{"n_layer": 9, "d_model": 448, "n_head": 14, "n_kv_head": 14, "head_dim": 32, "d_mlp": 2688, "vocab_size": 16384, "activation": "gelu", "norm": "layernorm", "norm_place": "pre", "norm_eps": 1e-05, "positions": "rope", "rope_base": 1000000.0, "rope_fraction": 0.25, "qk_norm": false, "attn_scale": 0.177, "bias": "all", "tie_embeddings": false, "parallel_block": true, "init": "uniform", "init_std_qkv": 0.0279, "init_std_o": 0.0346, "init_std_up": 0.0399, "init_std_down": 0.0399, "optimizer": "adam_hyperball", "lr": 0.00619, "beta1": 0.9, "weight_decay": 0.0, "lr_head": 0.006, "grad_clip": 0.5, "warmup_steps": 210, "schedule": "wsd", "decay_fraction": 1.0, "decay_shape": "linear", "final_lr_fraction": 0.0, "batch_tokens": 65536, "seq_len": 2048, "doc_mask": true, "train_tokens": 315700000, "steps": 4818, "dataset": "wikipedia_en"}
MLP neurons of a small language model. Each row is named by its layer, matrix (up: input weights; down: output weights) and neuron, and shows model dimensions 144-335. Each number is 500 + 40 x the weight over its row's rms, rounded and kept within 0 to 999. Numbers have three digits each.
After each neuron's rows, "fires before" lists the tokens most often just after its 100 highest values on Wikipedia text that the model never trained on. A number after a token or word is its count.

L2.up1166:553482545447535493480526525431520547514584443543490550499542541458534402514450418549501461480513472583438519467477493502492485523474473527511492558527472521469457536457475545610479559542412487526479511577471510482488429504504487477550506478509506500504474471427479508511520548511416470491517484491517527528422503449459488495461534496510465469463554573552499555534435463524533543547459558521533494488485521449506473519466365445457546582534565465507486525463460571579559487482492557486434447611454472482523488528553486468528520554493511466481482465460579534454490477539549526490
L2.down1166:491462527572573545507465541449569480479496482486488491526520443533479543516494474490525394492516553495527538475421513541507446554523485495479526568474528486462561544457502526502475540502471498448498494507505456526562459472500461490500566545453471432509489508508509429492550541431475474480528533464556525450477453533465477513554475478512583536511505442489551405518473544459490449458404523503529511431497562508511518491502516481412534543499468475500554485478511528473508440521489529511438456552520460416509597539469475578464417554481475496557539513504468507441460491507502529502
fires before: " to" 32, "," 21, ":" 7, " also" 6, " that" 6

L2.up192:532495572484449497529566490517501479540534520548461464430477491426529514535531533536570542484517429516521461465547488545535525547551497510506497507519412550462490504554399539517483452530508538545474491525579482467471467491594531527529443544513509565471529515463531486478501526519447455526525476514507461549527424539487422480539538504474484528483469510588525543507467488481516528520512485552522527501514538519516499504496440504461519545493511473495528462462548481523486486535533516466515466593524528484562566454510499475542504504538547494515471569511577478519487493500528446442
L2.down192:526530491519473454457451518529499505534497496459414461472445542478472463533501497474579439516541440424435497469489441497467486481527497453522515550566491452475450451533552502513486467497486478484518417575488527396451497532483476465479523547442439535515527502437551531541496484514514508556495411518449447549453451563437487528503565498466512522566464483533528505603441493533533494505482583548505544517532529460487530562481429496550451522445498507505550494444512570524468509529486488435482441581523484497431547442485488485513531497478480432549542522514508554585527545433481553465
fires before: " to" 51, "," 4

L2.up1352:518462493506459494533501463549514434487517491514511505536477542537529499525527455624465540478427566449507554508541530479508482447561486450511483487490476546501493488491544491452428545578484564504461491576547507512512476445581554466559560481501528512521502513410461476499564529511514497547508520453536484476484479453479509479526506478585531529453478500494542542486515432482539468440482532548478521403493474560542531466472428417468514526532522601525478430497538567521502501535553479501491502463491524488446499508577526455463518466455393394478447488510479523521512539469575436496
L2.down1352:569470512486558500514430485499534481445463480494535469511478428479538489518451530514506515593498504533574520499478501446541493498474497496483516507515537509459515452446448466544524428488525552502451481457485461557504544591527488506526498492534485497555548560466556556576516489497487482430445530508503493517476483542504485541518475488538470552513512526485458472534454541449511578509477450447490484413518530491492505532527463464486529460437541443439500450492486524501459594505471537470521478489491580445504439531518533545500506512478596556515509456535520468501476543452538436517
fires before: " |" 40, "==" 6, "." 6, "a" 4

L2.up1331:462548494517471471534501540538440519506524512522478497468490476426494500528464553481585518453472436532489476540589400495496428509488451502490569505452462475485506484547465533441481578532506447465448482475571570434465485554530540515478461443455517571492459478483527508515478426489516570477506457492448515541531448484481500459564552516504515463518549574493498462510448490477550478490488487546479452478514497430418499445575503521517522504517569464531439560525544486443469498439474512475440499569419581512453406514485488497519510449537551456465540500512543594512444535457448534501
L2.down1331:525468445487481445467522505475518470480482566480452473439533521572527531449497488467499451545472549481470510553516535507592515505403555518417471522492448534452502562555565474520528459523437564483404503491512467474496414510581528538506540490540552467564488505498491461527550468472538495521395448491520489485491499533502520595586510530558479473447535453516506475509506512488468591551527513482558491535504571434503504502492528466501405509518535453467465464536504529569503536528473512543476465516516527474505480479443506496488470566578529525477468520539514553485528478553507563505
fires before: "\n" 27, "-" 23

L2.up2528:536565517520529450511531539489475482540470560556497536464527611494544490558544502562452519497575453442517486467494504486510493433516524458585470547470429521511494489495470480515517505563559528495555543511464539455552480490480516509541492504484457509479494529561486479420419464477437532489504446451481479516479579459476433511518507457551457458424435485445537501527455438489503514454430491570531512483504443488551440485421531484475550505445501560515527541550460537527477554455476570487464487540503521597557574504573515385500477459538493473496516447528526511559509476429508433499
L2.down2528:527534495503486399467540508526497449490500508514501528486470525497522494458500573491458543440476554517511469440472488552525560483524526457568453489479446585578532547510494450536512457498534470483519451449456486423495478521508446428550468448499497531518424539537468443486442507474520586468532506491479449567461526575467478533458438362533566498477530462584503494501457451508457493509455540534577496491430486525563441542429521542468545499467522450475489532471477504542478535494491535514465440546514514553493545536520473432557460464513541464496519522497547531544503507534557512472
fires before: "\n" 48, "-" 6, "===" 6, "==" 6

L2.up1437:470495525414453452492528473515439568524554483513446547471506567510494461550441457494507477482475498500471543467571492495492515489496456574474516579542487438487494515378509546509511465478534483513498518559554544481555512490479466412517506461517465527578563488463401529494509508466422486524527540558464501476506509468435490451500552467515463443414444452514571482464551470531461570535467494492513549442477518445558521518591528528497539562505515534540427441473557512561497498499481527477465497501507452550553527477530456462463506497502450454466453468425447515519522487495510472502
L2.down1437:460505513457481470474442482543518531536530534531429565535513524441528489513456539527533526435432529501473447436513491554536474491513506492518526521508495475470558592465469549507546450496541512510545482550450518544445473564466393496526506534529506500508494560516504548514534507530525460568539548592464549424554531461491487552503558476471539590454443478509548506536500538516423530488464542505546525453473484408501465549476418446485457537506527510473446431493513510540441519499484451508511500590474459495533528514473452502505474448485466478560428474508526500526552482555537562494
fires before: "==" 39, " ==" 15, " also" 7, " and" 6, "===" 5

L2.up1780:550513597539544470527550480499447490540463488541495548488412485511519477512449542540485549505594452538453422437547479492530480528505482530504453538503461471467439482456412552412481565529538526518489485520514487450431518552446466445550501553506566513492512466462508450496528509524469492497479485489428491500509551561518571525524426465485493485387483512529492482587520511558476463505477551575537560421503536497544509505502499435422532535470505499528524531477509494458522544478489591474500502568545460511523531537539484430549519492487497509560471542431490488464490490442576431463
L2.down1780:534520459464452484548456477477481523511430440484560531477505472540493503416428541508536541613434455484456484526497508494517521423501540495542486515485456491463493425492471553531527504524475422452496462449538462501503499506464427532476457477566472523555506511549468503477472497517588470496516515525408476499556472548479462508526506529548489479509434471470578431495467530484522444476489580422433466456482523448507425554595503432550534535522507538492444488456539439472547598545489541521450513482514489490556533481501513437482416498523492454486473511507511513490532574485458525528
fires before: "," 57, "." 5

L2.up2053:437537509468474471547505555535471541524450485465451542450505527491481548497463505487554524476584420585516522507559503544575407498460511515576522515493477593487458440534465548477523579493495455498451468530473493479509499462454452421512499500507515511648393439520486491490456510440526513499543442513501522483487459496528536548482513516528507527520556476575487505490523406497489476539494550480577531518541432548466528472564500450474531490496591420570443509529509486385526584439450509479473461550563499550458477481502474488565535399637524484472465494447496547488608450448541546570
L2.down2053:472466471487533518465460470420448492536487467462503520538579535481472478471422522442464474470488493494630478506501541546537501494502528552526506482570435492559492454479554515563480434501468543444494534489507453563427478539448381470461493439501569540438570469560564467537479528505535525495445527485521493533484495547529600477445501434457489487484510500540555453501541517527449415512508505473470392446521518516481507507569470593498437455553537482515492498502531449521506474529413550478429449471531537511550536546497501515463429530486505532455532526446513442472570440547432590475
fires before: "\n" 94

L2.up837:516517559572513561442552548446493457511505483512519523507492505459520555563446500528543492461514457516477524452475513545532515553472437507490526456492421517515503517573488551486451565513469472529503428574511493486465500520508474528532522480518514531504454462487486460494464488546499501463589548555489515518486452485494483493556469552580539491450485442574511453521488509480525430521563533553475476504543493473553534512467489488517557540524480488519530536487529542466540499529434509548510511534468521549469486500522533508514574543547541459464501531470561524477440488512550571461
L2.down837:539448469511497534548531551515537505561523542487484429509496506481497546502504439454549423510433508488457493520542537473434518481479456480477581442473539471573473453456534514449445502582471459516547515529544542494467443493508484436491512480466552462503453487432499528471468540450445498520486531511447462566459448566410526439454577545446431454511542472479521495552512458509491543527468473492493497454527595529536566530485469519447462547537491460499475445483524561566591525512520511533489426548495453561581505497547456507516559455436532500576504487524509438493473514461433501540
fires before: " to" 44, " by" 7, "," 7

L2.up2486:500505476491516446504440515466533535475470548560490485416518523506555517448505499522518444503507485466423562474527503456498476523482487474609453528469437441442487495453463525520536502477429479500462525498564502472467406488533555498524546545556489451457582464523497465465531535509502530528463495524496528466495530515450420473539466487515560495404470507449566500549521508495440474471474556498586492492484526504550477493544505488490459470513448547593436483504480520472553493552595550440490449527505448411470479491521531486484480435467463478577507465552491471556494535462512461501
L2.down2486:486478477486469571473531526477479411488457473491522514480455486484514443446517468519461493477418461577486467443468494513499523518505479480514527445522485457483532490506501589442530487473487577551533462499482509457558547590547486484444563501459553575496477523540544555525491452537498505540551541575502451507499480513506460508509449505515477500482529404513480506547494506507507490473541495526491446474453499476447560542487585447564481539479449525437540502576509519443512513491480544582562531455490498538480522496470541545537487486521472502525534494491530523464465589492522446521
fires before: " |" 35, " Bo" 10, " the" 5, " a" 4, "'" 4, "ko" 4

L2.up2212:564476461527527492499503460528509502559526588534540543511506447545511402492448522479488444501442530492396437513507437427490474482509528520595480468481473531449453466471518493491541497504510574495456480548479577448512506567546507500528525522521485518445514548465515469517532487509469484599589492497487481520491411463455487512530446507540523450519531527420516492534565512461483510511504524537538495440472479525464485536507495448509548494460514504535474421510477485489472456490574539534488511536497515493450500503495490514520490494526525477537483442489450521492443570462489525547
L2.down2212:428520492486515487465515533542482557516405384505467543450537501485536561481508506546448512542431566458571553512513552554452595582475467433499453527526454476449496405494550576456451512480454463483481449488519425531515521550384508461437451499520502520504506498543546500483508469542502485498510568495532508536524515473472477534489472608507471462483484479477518487475451477511494485532449484562479554476494520461583500462472564550478434450525531534483474423528464517494514513538507467477445473514499568543471568480514545511397527457456524567558542484495541532459461472466537491574
fires before: " |" 36, " to" 14, "." 6, ":" 5, "," 5, "'" 4

L2.up960:464552592485509553444495551497480434544522552524496491521496520495487530505504507500487479439519473516503491476494532553505462496480507495506495561439502522449460430495525544524472554493492582509523469523433486544507462600486505573567507507482523552526505457528464466478399509553492537534537538468481495525466569510476451527499509523569474560523433486511463469541497447468569494467569533492508449539445444514539525490481414529505496533487485499522572490480481533442494557542508530535445490517432564524525477466504506508479489522548459525514512527529532537422502577477490455506
L2.down960:427500532463515538524461524438491494540532495551497456513477511556458528454516513478516486480511534492522475529464505469549540485486542516530439443575479529485526517482469549498543520506496581512491496469446499518415495556508490509529456508526484420453508555419516517528414468444455529572471489506485507508447549558503592421414440496502471563487524512476511486561440479487520519517435458547439500455541489537431472529433442527481479439519479516488471466484526463531536500489503503558570461521451484494541449523536493519493481529493554527427588474475551479440542545495514477509
fires before: "°" 19, "″" 16, "′" 13, "." 6, "11" 4

L2.up627:477504458478538485468540521553553520538493453537494500503424616531507503487595486637438463531514513505507540564581559495491503501488462525553496505502408452486541466506449504447474492508475513547432534567511507475499501463472441505485495478483545533539496551470470493457551540464483490569497469528499503411489538476519485484513504477458531493519514507450521552439584449444483560553520505500511581471437444465528504487528474525441543557501534549451518505450470543468504473508496472441453504507498454554394543442502489527446495475512517477609477548493498504519534451473579476526
L2.down627:490537535483556520456465446543577496508569513526533524540436446478525564500445505481471562498473536489492546509523496480577476523489484552449509481482521564512462546470496444448442499443520537576537516456523568501511533518481460476498538454439486485493488516462481458455547439482434464454512413554564459515541462575444509574522480456499502540481493578503442526473434503490460599520551545544491502504472430521536457447470456506460545544459618467516541510545454467509515459535481554563527454521475453532463557515484501489516452460581477458489540514549538457559530488479513473466
fires before: " |" 23, "==" 14, "===" 9, " and" 5, " ==" 5, "\n" 5

L2.up628:524499577480436533504495576563509541552488550504527519505511482480482470599477504488506476491505519539474427492583559500530550444536518438516512547554450479513533515499536497523454502593501491472533548549432538489486445486549480521569537450504507549447457463469489482451510530527481544505525450533517508522544491500528499531499545529457508435505519463524494552511489531386551483514483495539505537464449494484490485458534440531513458518459483526603456487510462533538490427467526488475467424574488524532490536481510448506496511535425436539427468506529530507493520408472488505476
L2.down628:468471547505565489523445576569508477566493484494534482575456423504473498476469493511479514510546519540455508551543521536512612504468590537486523508488478504486484458510515476506511456523457449478511540492495430491446503510523435459459548459447527540487476498530579456516569464519459511545510436548477476531528460541433420478462512500442511496504555492533446561447519416404489502504605499546530537465523510563519583496476406574504443550553477493573477507521475542514445485529477492512550594484582515593531512550513513527521522507452542499434514454531443508540512474542506490499
fires before: " to" 22, " in" 15, " by" 15, " a" 9, " the" 5, " for" 4

L2.up1700:506527496500453481478535503534500460522472564557460479456499504455494549469446487385585472437480456575434520512445515537508502504495474450558470521440496479465504496505469466498496495537526520556460484541442495502442454438482547449565511491547532482457517532507491530466528566550447541528501477486443550495536504482459432455453505470472526478481482528461539498478557514468529532581553477469495559469490458485482406525541541460478567495516498579473436522546489532470523460538485453479480484524546380530477489435456457483548444466542461400525466435465500436561500570510454522484
L2.down1700:466480489503532560474490557469495469490464527560467480444494610460469456480450499398582465425470457510406551505484461500556536484500453445581464503509509501396442534517549408518517467455455485471486416547464548520465509522504517530496547490544559481499528511596455539502486582526488551524463423534442557456542539562502488539469449557497537474461507469502483473492580465537545520521481435498540552515496518454510447537552503455540579539525538503481489508542516499446484570514441543503458529541557395512500500525462443478572451426508509486483432494408525459494454526535422547463
fires before: " |" 26, "," 19, "'," 5, " a" 5, "–" 4